Weights of a small transformer language model: width 704.
MLP neurons of a small language model. Each row is named by its layer, matrix (up: input weights; down: output weights) and neuron, and shows model dimensions 160-223. Each number is 128 + 32 x the weight over its row's rms, rounded and kept within 0 to 255.
After each neuron's rows, "fires before" lists the tokens most often just after its 100 highest values on Wikipedia text that the model never trained on.

L2.up1270 [118 110  99 164 178 143 144  94 123 142 164 115 145 132 116  97 124 101 146 109  96 123 114 141 138 105 152 108  93 120 110 114 101 186 145  98  95 173 109 109 148  88  53 123  81 110  90  77 115 121 158 124 108 166 123 155 168 154 179 138 133 178  75 140]
L2.down1270 [160 130  75 148 137 100 147 154 119  81 144 103 161 136 163 109  89 164 133 145 150 147 122 151 114 106 136  65 112  92 127 123  66 144 160 159  76  56 111 146 136 138  80  78  84 112 125 103  75 121 147 120 121 146 160 149 159 134 112 149  90 128 153 158]
fires before: "---|---|---|---|", "\n", " |"

L2.up1125 [130 124 146 125 132 130  77 121 123 135 168  91 163 128 181 114 160  69  94 135 164 120  78 155 150 180 136 129 144 119  67 121  97 164 119 103  82 110 126 102 126 106  97 153 143  76 154  90 161 125 179  74 145  85 109 118 136  52 139 183  81 136  68 156]
L2.down1125 [167 153  93 154 117 159 147 160 148 152 113 110 134 119 106 142 146 178 117  92 108 107 231 105  92 159 123 120 112 109 133  88 138 127  86 112 118  85 117 114  83 134  76 160 134 169 139 106 183 144 186  94 100 130 122  88 115 132  20 198 145 154 172 135]
fires before: " |"

L2.up1249 [ 94 148  89 109 109  78  69 117 150 124 189 117 107 125 128 129 103 134 103 154 122 100 171 120 172 190  82 114 127 144 158 110 158 106 134  79 178 117 190 108 115 158 125  97 133 158 122 121  80 143  76 163 153 188 126  90 171  92 156  90 151 144 125 125]
L2.down1249 [ 99 116 115 141 185 126 142 109 174  98  98 137  45 123 117 108  56 125 176 139  96 155 124 131 142  77 164 131 143 129 155 143  95 172  91 101  90 117  54 129 102  98 101 136  93  66 158 179 140 165 169  92 110 126 126 183  78 160  89 168 150 129 113 206]
fires before: "\n", " |"

L2.up1810 [126 129 133 102 137 129  90 135 106 157  89 110 163 144 163 112 143 135  80 135 149 117 114 164  64 178 174 139 139 124 176  97  88 105  92 110 164 156 178 151  68  90  85 160 118 162 138 122 164 177 115  98 173 109 100 150 101  97 175 165 118  50 160 127]
L2.down1810 [161 108 168 140 113 129 114 131 113 170 126  58 139 152 138 149  75 114 124 145 117  88 141 168 160 134 116  94 151 136  75 162  77 175 147  35 157 102 158  87 144 112 160 138 127 145  81  70 125 129  79 175 122 149  70 104 121 173 159  86 146 116  80  98]
fires before: " |", ";", "\n", " .9", " 4"

L2.up1630 [124  97 138 181  53 133  87  91 129 114  69 173 101 127 112  98 116 145 145 118 148 111 113 134  79 136 162 146 148 188 145 150 162  95 195 152 138  99 163 110 167  82  99 117 120 135 119  87  95 109 174 155 128 156  79  99  79  78 159 152 142 121 170 147]
L2.down1630 [149 126 100 135 128  94 186 148 129 191  94 144  86 176 129 139 152 171 164 136 155 125 119  99 126  51 131 105 203 112 125 112 140  90 164 109  91 100 129 105 107 144  81 131 155 132  83 151 113 113  98 173 108 125 148 139 111 140 117 124 130 161 164  78]
fires before: ",", ".", " in", " and", " of", " –"

L2.up2113 [154  97 109 134 151 168 147  72  91 108 129 141 138 114 125 150 142 113  86  97 101 167 133 132 131 159  68 141 126 150 132  95 141  91 160 155  85 154 150 131 138 168  65 179 107 134 156 119 145  82 129 154 171 111 157 115 161  99 138 138  89  81 125 110]
L2.down2113 [141 148 183 141 158  84  83 177  80  75 117 141  90 133 118 142  97 209 123  97 118 176 107 109 143 113 150 186 185  94  79 205 148 144 108 150 163  47  64 168 120 174 128 172 166 129 122  73 151  93 121 135 141 165  95 131 175 136 126 110  94  80 115 122]
fires before: " /", "N", "E", " 116", "W"

L2.up2262 [ 66 112  73 139  85 113 150 161  86 155 119 168 108 110 120 121 122 148 169 127 123  78 133 150  68 128  79  69  84 164 143 118 155 108 150 108 128 129 195 152 125 108 143 107 143 182  85 131 119  54 118 130 160 141 128 116 132 106  88  95 154  79 133 162]
L2.down2262 [125 162 159 178 138 139 123  93  89 144 155  93 112  89 108  87 141 113 165 117  90 160  97  40 131  97 135 119 101  84  98  92 150 123 147 141 133 107  83  91 165 160 113 116  92 103 139 116  81 180 170  97 178 168 136 141  94 170 148 145 142  99 134 106]
fires before: " |", ";", "-"

L2.up977 [119 108 160 162  82  64 156 120  75 150 105 149 105 184  65 116 109  88 124 151 153  77 115 132 127 150 106 106 186  95 127 101 179 101 145  92 119  75 136 132 108 114 130 159 124  79  64 119 103 106 113  63 128 161 136 141 149  93 133 116 165  86 138 162]
L2.down977 [ 76 117 117  82 149 127 107 139 136 129 100 117 177  93 158 164 113 160 134  62 144 129 124 103 152 116 176  99  66 128  89  65 153 111 107 115  98 104  94 100 123 123 129 171 124 183 193 144 178 146 143 107 134 130  63 149 159 191  82 168 157 121 122 114]
fires before: " |", " were", "–9"

L2.up2389 [ 98  95 221 128 135 157 136 115 112 111 101 177 148 132  62  97 172 110 165 144 124 114 103 141 107 118 109 159 146  92 115  68 129  89 136  87 154 116 124 142  79  80 169 125 113 175 143 132 138 138 144  32 102 127 126 175  62 161 125  26 165 181 142  91]
L2.down2389 [114 104 140 169 156 171 108 142 166 114 102  85  85  86 141 111  86 126 145 137 104 136 132 153  96  35  69  83 100  86 121 119  84 107 125 141  75 135 124 165 145 107 185 150  96 119 128 131 142  99 100 129 150 151 100  70 134 163 123 136 175 161 118 117]
fires before: " |", " to", "-"

L2.up204 [ 88 168 171 126 141 124 108 148 132  90 156 116  95 120  90  92 143 112  74 155 165 157 154  72 116 152 105 155 129 149 189 106  90 108 131  81 120 168 107 164 121 174 185 108 161 142 136  95 122  93 164 123 175  63 145 102 161 126 116 146 103 121 201 168]
L2.down204 [118 197 139 132 158  90 135 148 115 174 126 129 109 153 147 138 111 138 116 107 147  95 170 106 166 130 167  98 131 169 117 109 105 149 178  81 133 134 139 127 149 121 128 144 156 128 120  89 164 122 112 153 165 184 143 193 179 112 150  97  87 141 129 150]
fires before: ".", ","

L2.up999 [176 112 167 128  98 185 128 131 134 117  90  74 151 155  96 121 146 122 101 158 197  90 162 148 163 105  78 172 104 135 106 147 146 122  96 159 111 125 104 145 126 165 203 119  58  70 123  97 152 107 131 108 201  96 124 111 136 140 132  97 112 180 102 110]
L2.down999 [ 93 116 166 143 164 150 110 139 166 169 112 132 112 110 104 118 122 132  93 113 106 170 159  88 109 103 128 128 175 123 133 118 125 150 161 145 177 144 160 147 150  94 112 154 152 135 133  86  72 109  57 125 134 126 118 137 170  86 148 186 129 132 170 123]
fires before: "\n"

L2.up1662 [103 140 171 139 131 113 148 101 101 150 136 101 149 205  95 134 130 124  96 123 125 151 175 134 114 131 159 138 168 128  88 117 153 115 111 138 147 124  84 106 140 157 156 109 111 153 162  89 150 114 223 112 157 119 120 128 185 139 128  82 147 112 131 116]
L2.down1662 [164 118  88 120 156 107 128 116 123  28 134 103  92 160 176 160 138 136  98 139 138 145 117 136 136 173 105 136 111 190  91 169 129 174 145  89 164  95  91 128 125 114 127 101 183 178  85 117 143  99  95  82 136 112 113  68 109 120 162 136 126 111  85  97]
fires before: " |", "\n", ";"

L2.up2115 [ 99 129 134 174 154 128 149 145 143 166 105 194 140 211 150 104 109 107 114 148 170 108 122 177  74 123  97  95  86 154 162 155 105 121 165 151 106 178 135 152  35 126 162 100 163 134 173 141  88 144  82 146 145 135 114 114 110 127  82 127 128  98 145 153]
L2.down2115 [146 125  92 152 182 127 156 109 150 106 105 115 122  67 204 150 122 163 118 166 140 206 152 138  61 142  73 136 124 203  91 109  95 150 110  64 120 106 146 180 176 230 115 131  89 143 107 133 130 161 159  81 116 155 155 166 169 141 138 101  87 127 157 139]
fires before: "s", " |", "–2"

L2.up1793 [121  68  86 138 116 164 130 111 131  87 133 164 146 148 104 110 142 123 117 127 133  90 118 113 116 163 104 120 176 122 168  84 189  90 172  69 115 135 153 146  75 137 151 155  80 100 132 155 117 138 155 147 104  89 194 127 106  88  86 123 142 212 138 158]
L2.down1793 [136  96 169 118 102 108 197 131 146 185 113 157 161 106 112 137  98 111 124  98  75 138 186 136 133 112 122 157 116 104 134 155 161 108 108 158 181  95 162 122  89 160  99  97 150 112 104 122 135 125  90 167  86 110 165 144  92  85 106 109 176 118 149  94]
fires before: " |", " that", "–19", ".", ",", "ia"

L2.up1271 [158 155 136 101 127 174 149 103 115 135 106 133 146 126 131 141 101 108 142 137 110 110 172 143 120  96 130  86  71 156 191 119 155 188  98  89 148 124 161 147 157 163 178 133 119  35 155 135 150  90 126 118 157 155 126  98 105 118 127 154 120  54 119 111]
L2.down1271 [118 134 129 113  96  64 122 165 145 159 190 144 136 123 139 125 113 166 120 110 107 138 122 114 144  95 113 163 109 136 112 101 122 127 117 106 116 108 199 127  88 100 152 121 138 107 139 108 121 168 118 140 159 122 150 130 125 128 126 139 139  95 158  80]
fires before: " of", "==", " and", " ==", "s", " is"

L2.up2254 [ 76 131 199 175 184 125 135 130 140 127  94 147 112 198 105 126 126 117 108 141 114 122 108 150 143  71 115 195  75 112 149  68 116 101 166 178  88 106 146  84  82  95 139 133 114  76  99  93 145  88 108 116 145 121 144  88 160 165 132 114  51 134 118 134]
L2.down2254 [125 132 124  99 120 149 149  39 149  85  67  84 123 114 139 158 188  90 201 105 148 161  86  84 105 170 125 166 146 147 122 183 111 130 151 106 130 170 156 115 139 135 144 144 131 131 159 115 128 231 186 117 128  67 123 186 116 167 136 121 146  87  89  65]
fires before: " |", "s"

L2.up1212 [128 128 154 119 143 150 127 123  99 116 175 132 117  96 130 158 120 183 113 163 159 132 143  75  39 119 103 166 172 158 127 120 105 141 136 192 135 179 138 186 116 102 137 135 182 128 116 149 119  94  95 133 129 117 155 146 122  73 116 135 138 209 118  98]
L2.down1212 [134 180 126 170 157 106 167 135 126 101 126 115 151 137 121  96 120 181 190 127 106 169 149 143 107 150 115  98 122 129 155 119 158  89  99 156 112 164 211 185 135  72 157 151 110 189 111 110 121 168 100 187 147 136 113 137 153 105 143 121  70 116 133 147]
fires before: "\n", "---|---|---|---|"

L2.up1006 [135 149 145 134 156 148 106 130  83 130 101 113 119 105 129 143 116  46 127 151 181 124 171 107  92 128 133 187 160 161 179 133 107 124  39 122 140 129 139 177 130 136 129 101 130  88 102 136 136 104 131  99 103 120 105 184 121 176 144 148 140 180  58 113]
L2.down1006 [203 135 175 137 164 173 128 102 139 170 162 176  99 137 130 127 120 140 126 112 102 113 145 119 157  62 111 189  90 158 155 106 157 115 180 141 123  91 115 165 178 125 122 144 123 117  75 161 137 163 118 143 126 175 191 137 131 119 122  56 117 109 161 179]
fires before: " |", " —", "\n", " "

L2.up1442 [107 158 114 133  97 149 109 108 102 100 121 131 121 118 188 140 146 150 197 141  75 127 163 162 113 149  91 108 134 113 153 107 204 163  88 171  85  88  95 147 185 115 146 124 197 146 220  87 150 173 117  52 174 143 165 155 124  73 112 142 107 128  95 113]
L2.down1442 [122  49 127 145 106 138 134 105 103 145 147  70  84 131 119 115 179  54 138 141 122 180 142 109 176 135 157 139 109 151  70 159 125  98 131 141 113 140  97 115  95  38 151  99 155  64 153 108  99 172  99  88  65 187 135 153 119  84 128 131 164 115  93 119]
fires before: "s", "t", " Series"

L2.up167 [141 145 151 107 167  69 160 117 127 133 141 104 106 110 173 129 133 162 129 159 153 135 139 141  83 173 215 125 124 107 121  59 128 194  50 198 119 101 135 148 153 126 158 111 146 123 162  91  54 151 142 111 169 157 141 162 131 146 112 121  97 196 141 104]
L2.down167 [ 89 114 123 122 141  75 178 101 134 155 144  70 103  74 153 128 111 125 208 168 123  99 171 207 140 119 136 156  58 173 147 120 109 129 146 123 145 152  26 128 143  79 141  61 121 151 125 119 142 153 127 123  87 173 102 108 136 135 128 123 122 127 143 168]
fires before: "\n", "---|---|---|---|", " 400", "s", " election"

L2.up1698 [168 101 150 111 165 136 139 145 104 133 121 157  97  48 112 140 151 104 164  97 136  77 119 129 177 198 130 102 122 110 130 137 120 112  86  97 110 113 113 172 102 130 143 108 144 134 113  81 176 111 137  77 109 126 164 131 144 129 148 126 106 104 123 165]
L2.down1698 [ 97 169 129  51 172 128 124  96 103 183  79  41 132 155 104  91  59 145 135 157 159 149 136 165 151 151  83  56  86 155 112 135 158 161  81  89 153 180 204 124 151  89 122 134 157 141 135 124 138 204 138  85 154 178 144 135 116  75  92 137 147 183 108 127]
fires before: " |", ",", " -"

L2.up292 [144 203 122 108 180 156  81 103  95 156 111 108 145 144 166 108 122 195 137 122  70  94  72  81 149 107 113 153 182 104 143 135 106 128 146 142 176 157 161 126 148 107  84 139 190 164  88 113 112 108  96 111 101 122 121 116 127 144 132 179  87  91 153  67]
L2.down292 [137 156 156 115 221 155 132  85 131 104 155 142 101 140 170 151  64 191 186 132 121 125 168 144 155 124 136 133  79 160 111 132  93 120 102 160  71 140  79 136  61  95 107 165  98 139 157  83 111 205 175 135  73 153  95 175 117 125  85 140  82 140 123 142]
fires before: "-", " /", "\n", " 116"

L2.up478 [ 71 178 152 129 120 167 165 121 116 159 116 114 143 108 193 121 135 107 115 152 116  97 170 109 124 195 139 144 131 137 109 110 137 168 133  57 153 140 186 155 150 130 160 153 192 129 121 178 195 104 149 106  88 106 111 108 185 129 158 145 113 135 127  84]
L2.down478 [120 122  98 143 162  40  71 123  71 115  72 215 159 124  88 142  88 152 164  99 130 111 127 134 143  94  83  87 162 152 146 116 105 156 163 144 114 147  86  96  99 136 106 178 122 118 122 141  83 160 116 131 115 119 105  98 100 142  82 151 134 142  81 147]
fires before: " to", " by", " in", ",", " into", " with"

L2.up2620 [159 126 127 113 208  98 167 200 141 151 185 181 141 145 104 108 153  90 138 132 135 136 179 113  69 134 140 108 142 106  95  96 158 154 102 102 170 129 180 108  30 148 151  96 131 147  94 158  99 163 165 155 134 182 130 109 140 104 132 120  94 125 118 110]
L2.down2620 [113 123  59 116 130  97 138 114 133  92 131 157 112 107 125 142 120 133 145 186 153 142 129 132 102 162 163 140 156 130  71 108 136 161 171 117  83  99  72 123 108 141  75  82  95 146 170 163 163 118 132 133 146  82 109 170 101 176 117  98 161 120  73 132]
fires before: " |", " —", "\n", "|"

L2.up2379 [131 137 196  71 134 168 110 140  73 127 102  74 175 175 158 105 198 115 154 122 110 103 154 115 185 167 101 142 147 113 139 182 145 199 103  76 203 131 112 169 101 114 110 101 147 119  72 135 154 167 115  63  98  91 109 104 129  83 154 100 106 117 124 161]
L2.down2379 [125 145 167 131 119 157 105 161 115 134 106 189 101  89 120 124  53  79 115 160 138 146 121  93 107  83 117 121 124 108 193 140  82  46 160  93 166 106 145 114 161 155 150 141 132 136 103  89 158 131 162 136  90  96 137 101 118 135 161 177 145 159 163 135]
fires before: " |", ";", " billion"

L2.up2561 [155 121  71 136 184 190 152 159  83 142  68 160 160 114 122  83 119 157 129 142 179 179  88  89 138 152 127 158 106 133 162 135 152  96 120 103 164 174  89 168 133 128 194  66  57  81 122 117 147 123 145 122  87  96 147  98 116  92 163 154 105 139 157 155]
L2.down2561 [142 138 102 132 112  73  91 138 140 112  89 113 117 106 163 116 125 182 154 142 160 114 178 115 188 121 144 166 111 161 159 193  69 153  93 139 139 152 143 102 126 110  82 151 165  76 100 123 142 120  98 126 146 112 153  82 123  93 131 111 149 126 157 184]
fires before: "\n", " |"

L2.up168 [ 80 107  95 123 123 146 227 100 119 189  58 110 135  81 160  86 119  52  74 139 165 204 139 107 160 141  93 164 140 173  55  24  91 150 173 145 117 163 156 108 141  88 139 108 136  99 117  81 152 127 163 109 184  99 171 150 130 151 101  82 155 146 114  80]
L2.down168 [160 133 106 135 157  83 149 118 125 130 182  95  68 144  97 136 142  81  74 129 120 123 121 148 134  61 111 172 107 138  98 143 102 157 145  87 135 140 174 112 130 156 121 102 126 108 187 143 196  86  96 106 100  85  89 104 112 152 160  77  98 171 114 164]
fires before: "---|---|---|---|", "\n", "s"

L2.up1684 [165  63 157 123 145 131 133  80 155 122 145 222 159 127  67 118 114 146 124 151 140 123 133 138 137 115 123  98 139 123 133  77  74 118 121 111 114 145  72 148 135 169  66 121 116 148 125 139 193 103 125  90  99  84 188  73 153 128  63 109 150 185  90 177]
L2.down1684 [116 184  63 123  92 108 106 186 121 141 159 191  89 114 160 120 135 144  77 133 128 114 112  86 129  50 166 131  96 137 181 113  96  83 166 112 135 103 102 135 125 167 163  94 105 132 121 154  43 131 199 157 174  87 145 127 122 156  95  96 133 168  39 137]
fires before: " |", "s", ";"

L2.up2713 [ 77 145 164 152 156 159 106 121 123 136 161 145 143 135 137  85  95 146 154 143 128 165 158 169 133 148 137 129 120 140 169 180 104 112 135 181  98 147 132 159 129 105 170 153 148 111 122 141 127  93 203 154 150 151 198 155 112 158  97  95 170 122 151 155]
L2.down2713 [101 127  97 136  79 110 106 145  73 110 124 161 135 129 178 135  87 141 152 141  81 160 129 105  82 180 151 124 127 188  63 184 165  74 121 131 160  63 119 183 101 114 164  30 148 187  95 151 123 148 144 129 160 105 134  48 198  84 177 157 127 151  75 125]
fires before: " |", " —", "\n"

L2.up1836 [142 162 147 112 176  78 103  77 145  98 136 165 122 134 167  70  54 181 109 134 132 156 120 142 136  82 117 124  86  75 116 108 120 130 139 136 167 135 142 151 130  70 136 131  98 119 153 103 131 185 155 110 121 176 116 106 127 131 105 141 160 121 134 135]
L2.down1836 [149 120  95 132 106 118 162 133 124 144 120 114 157  88 125  90 122 102 146  82 136 139 148 112 187  68 183 137 120 122 168 190  91 117 150 133  65 134  40  94 148 127  89  77 111  93  91 170  94 170 132  91 171 122 104 172 109 151 105 139 136 114 146 132]
fires before: "|", "-", "\n"

L2.up717 [122  58  80 176 116 163  98 134 143 126 138 145 135 132 141 144 156 130 115 107 117 169 156 147  95 160 130 138 124  97 164 116 160 129  73 147 160 119 152 124  97 151 139 127  94 139  92 153 153 100  95 125 141 188 145 138 113 146 144 159 112 104 119 164]
L2.down717 [227 109 166 108  99 137 146  73 120 114 128 153 116 130  74  85 127 126 129 124 182 176 139  93 153  88 158 157 167 136 135 116 136 145 128  87 111 122 131 102 118 118 168 141 133  81 140 168 126 118 129 191 141 116 113  95  84 133  69 155 175 136  96 205]
fires before: "\n", ".", " School"

L2.up344 [119 150 128 148 134 139 161 101 155 143 105 148 145 196 144 112 122 152 164 135 174 113 171 151 150 117 145 109 157 132 134 122 152  69 123 119 134 135 129 118  22  98 123 144 118 157  48 146  78 177 184 119  43 121 128 148 103 124 105  99 126 110 112  85]
L2.down344 [168 130 160 153 132 123 158 116 112 165 134 198 173 150 173  87  82 144  88 150  84 118  96 119  81 143 117 126 161 102 115 167 144 133 136 133 110   0  99 171 156 194 215  83 153 184 145 132 116  91 164 188 152 163 177  98 111 171 184 171 121 104 100 152]
fires before: " |", "\n"

L2.up2312 [112 155 103  76 143 133 122  84 198 107 192 111 142 174 107 124 133 136 149 156 178 171 154 124 133 128 106 106 127 138 111  99 169 127  53 131 189 194 157 129 120 166 145 102 119  70 131 124 149 111 104  93 126 138  82 146  79 169 130 133 122 219 134 110]
L2.down2312 [147 104 199 134 153  88 108 132 147 112  91 129 129  83 134 144 162 128 159 172 132  94  47 108 112 200 110  60 169  56 100 116  83 105  99 173 122 115 104 110 144 136 138 155 171 173 110 101 138 138 125 109 174 209 157  69 150 129 175 144 110 126 119 144]
fires before: ":", "==", " ==", "\n", "ed", " life"

L2.up1859 [122 167 141 105 102 132 130  84 145  86 116 122 137 143  97 123  96 149 145 155 143  78  99 176 199 105 102 115 150 127 147  86 169 168 138 164 153 140 135 121 112 141 116 143  87 125  77 104 124 121 100 107 200  77 165  76 122  94  61 107 129 134 174 140]
L2.down1859 [178 112 113 139 174 142  85 169 140  95  95 132 123 109 177 120  93 119 119 172 137 105 125 161 142  84 162 160 147 174 110 155  65 146 168  92 166 161 124 142 104 128 135 147  78 160 106  69 142  93 161 196 106 112 128 132 113 137 112 107 109 161 168 109]
fires before: "\n", "---|---|---|---|"

L2.up237 [153 155  99 151 176 164 104 165  80 161 144 135  94 124 129 125 138 162 109  87  89 113 146  78 136 140  91 124 163 180  83  85 158  92 118 149 112 188 160 105 135 151 149 109 171  91  98 100 132 119 158 127 102 211 113 153 146 189 113 179 121 150 144 133]
L2.down237 [187  87 170 112 125 103 117 113 132 163 172 100  68 127  61  96 133  81 167  69 103 118 135 100 112 202 124  95 165  93 125 131 144  99 145 114 127 132 145 147 105  87  74 156 114 226 111 108 121 177 109 176 156 127 165 134 111 139 130 159 126 168 107 142]
fires before: " |", ",", ".", "\n"

L2.up164 [ 85 157 154 117 147 197 150 159 107 218 149 109 135 164  51 144 153 118 128 115 121 121 180 105  76 146 171  93 138 148 119 148 126  69 104 101 133 102 107 151 124 155 175 124 161 145 113 113 185 148 123  88  88 122 129 122 127 142 134 143 124 123 131 113]
L2.down164 [119 163 113 135 168 159 117  69 108 136 130 188  66 128 108  70  78 114 145 139 182 148 203  54 139 110 181 150 126 145 118 132 167 189 167 120 121 118 121  82 140 123  79 126 128 167 190 125 162 111 161 117 156 116 152 121 140 150 118   0  74 102 136 121]
fires before: " |", " kg", ","

L2.up324 [158  87 131 131 184 173 114 119 129 151 112 173 116 140  68  97  96 123 169  83 178 118  93 143 181 127  87 112 111 137 146 119 124 204 127 109 178  97  84 163 126  84 116  74 102 205  80 158 100 101 186  83 147 133  50 134  71  77 125 128 127 166  81 165]
L2.down324 [123 124 131 178 142  88 122  92 103 113 106 169  72 157 106  81  95 144 214 190  86 196 165 121  96 128  87 101 150 117 127 148  93 126 116 111 108 128 124 118 138 107 144 138 151 238  90  58 156 188 167  95 121 154 111 116 131 128  55 126 108 104 127 104]
fires before: " |", "\n", " —", " 8"

L2.up675 [139 132  79  51 160 132 168 186 119 109 155 130 139 169 138 152 111 136 105 125 141 151 143 153 129  97 103  82 160 144 136 177 141 179 155 138 142 164  70 108  84  96 116  96  71 102 166 125 159  90 117  80 145 103 120 165 149 171 170 119 113 151  98 120]
L2.down675 [ 87  99 187 144 200 115 107  96 136  82 106 111  84 153 129 113 132 141 139 119  94  95  82 149 118  68 117 151  84  76 129 140 165 106 103 147 133  57 111 156 175 102 108 151 128 123  88 104 118 156  76 193 100 119  78 102  57 107 133 167 131 149 125 105]
fires before: " |", ":", "ck", "a"

L2.up1189 [138 203  93  64 165 124  88 104 139 125 120 161 149  93 145 136  94 177 174 161 100  99 151 129 109  90 126  97 162 193 147 202 128 148 189 119 114 136 121 131 105 131 104 170 142 105 165 109 157  90 150 124 113 120 129  96 144  92 141 125 120 123  95 120]
L2.down1189 [160 150 114  97 171 102 147 150 106 123 148 129 157 146 109 133 153 147 127  90 119 165 126 145 185 152 168  99 138 152 111 211 107 144 110 116 103 162  96 118 121 109 100 123 109  79  96 115 176 165 107 127 163 145 155 115 117 150  75 152 157 122  92 134]
fires before: "-", "\n"

L2.up2220 [117 150 139 130 127  96 146 163 150 121 134  82 176 122 151 157 153 103  74 151 139 189  65 156 125 114 118 231 114 178  89 152 205 100 126  37 105 169 231 138 128 138  98 124  72 163  98 178 153 115  93 111 157 166 154 146 108  59 140  50  60 146  91 112]
L2.down2220 [132 184 154  87 146 121 120  66 126 115 122 134 127  95 167  92 100 145 133 133  90 201 167  24 129 143 114 156 141 143 161 116  91 141  70  65 103 141 123 135 105  99 118 118 156 109 181 140  66 117 164 130 171 154 121 132 147 166  64  82 126  61 120 146]
fires before: " |", " /", ";"

L2.up348 [163  88 138  97 131 156 104 117 107  95  97 136 127 141  83 151  88  67 157 181  78 184 147 122  93 103 129 113 111 105 118 146 144 175 162 132 177 155 179 133 103 110  90 142 135  64 103 138 111 133 143 137 188 173 150 125  63 127 120 171 188 126 134  98]
L2.down348 [108 128  92 117 158  86 160 157 112 124 109 130 105 167  77 181 117 159 122 110  98  93 111 157 124 126 157 132 200  82 127  96 124 166 119 100 104 169  89 167 160  79 102 102 145 183 185 151 150 147 138 124 116 173 144 153 147 144 121  92 145 135  23 153]
fires before: "\n"

L2.up2513 [ 47 129 177 173 144 139 105  91 142 152 129 154 118 163  93  93 136 134 122 132 185 172 148 190 136 100 160 143 161 121 155 145 118 131 237 104 120 125 113 141 148  81 198 154 120 159 105  90 127 121 181  91 207 121 144 139 138  92 118  88 162 164  69 163]
L2.down2513 [140 150  75 150  67 112 133  56 142  94 111 150 104 175 180 139 124 221 136 164  87 132 157 105  95 171 130 103 158 191 125 133 122 145 174 107 120  88 142 119 155 108 153  88  99 191 170 150 114  91 156  89 142 167 122 141 135 161 141 143 113  87  97 171]
fires before: " |", "\n", " —"

L2.up2280 [107 189  90 141 106 183 133  80 102  69 147  93 148 137 121 141 127 102 118 195 173  50 131 160 130  84 157  78  90 115 140 154  84 170 131  67 151 122 148 148 150 176 104 102 103 126 161 154 136 123  90  87 139 104 155 150  81 124 183  88 133 101 120 178]
L2.down2280 [104  75 175 155 173  99 187 163 124 136  48 228  85  82 128 149  74 169 119 145 134 115 107 110 160 139 104 173 110 109 129 112 133 102 158 126  93 117  97  94  93 109 169 106 165 200 107 103 117 186 108 191  65 155 118 105 185  74 139 125 149 125  72 145]
fires before: "\n"

L2.up574 [108  45  62 160 144 172 147 123 161 135 145  73 119 102  58  66  85 157 135  96 104 142 116 144 127 129  82 113 189 149 112 165 132 166 175 171 205 132 115 112 109 109 111 116 104 118 117 105 113 157 140 122 138 159 193 196 127 113 150 100 107 130 141 156]
L2.down574 [156 146  90 144 107 133 185 141 190 162 212 147 125 146 157 137 108 128 142 197 152 152 124 125 114 107  69  94 113 169 115 165  78  90 173 129 121 110 115 142 120 119  94 144 104 141 146 115  42 171 108 140 120  93 145 119 136  92  98 142 144 116 122 151]
fires before: "\n", "---|---|---|---|", " Infant"

L2.up122 [128  92 124 133 123 176 153  96 125 172 156 139 113 186 140  87  76 129 103 197 144 165  90  95  92 162 116  84 102 154 142 124 155 167  91  85 127 163 134 155  88  97 119 152 105  52 124 110 157 115 116 135  77 142 160 132 152 153 106 152 129 139 110 177]
L2.down122 [128  57  57  89 108 178  52 134 121  78  86 162 157 188  90 130  94  69 160 106 101 138 162  60 129 180 184 143 115  98  82 120 136 123 166 129 103 172  90 156 131 140 140 148 116 118 128 138  90 132  80 137 120 160 109 120 147 194 120 133 131 120 129 161]
fires before: ",", "130", " |"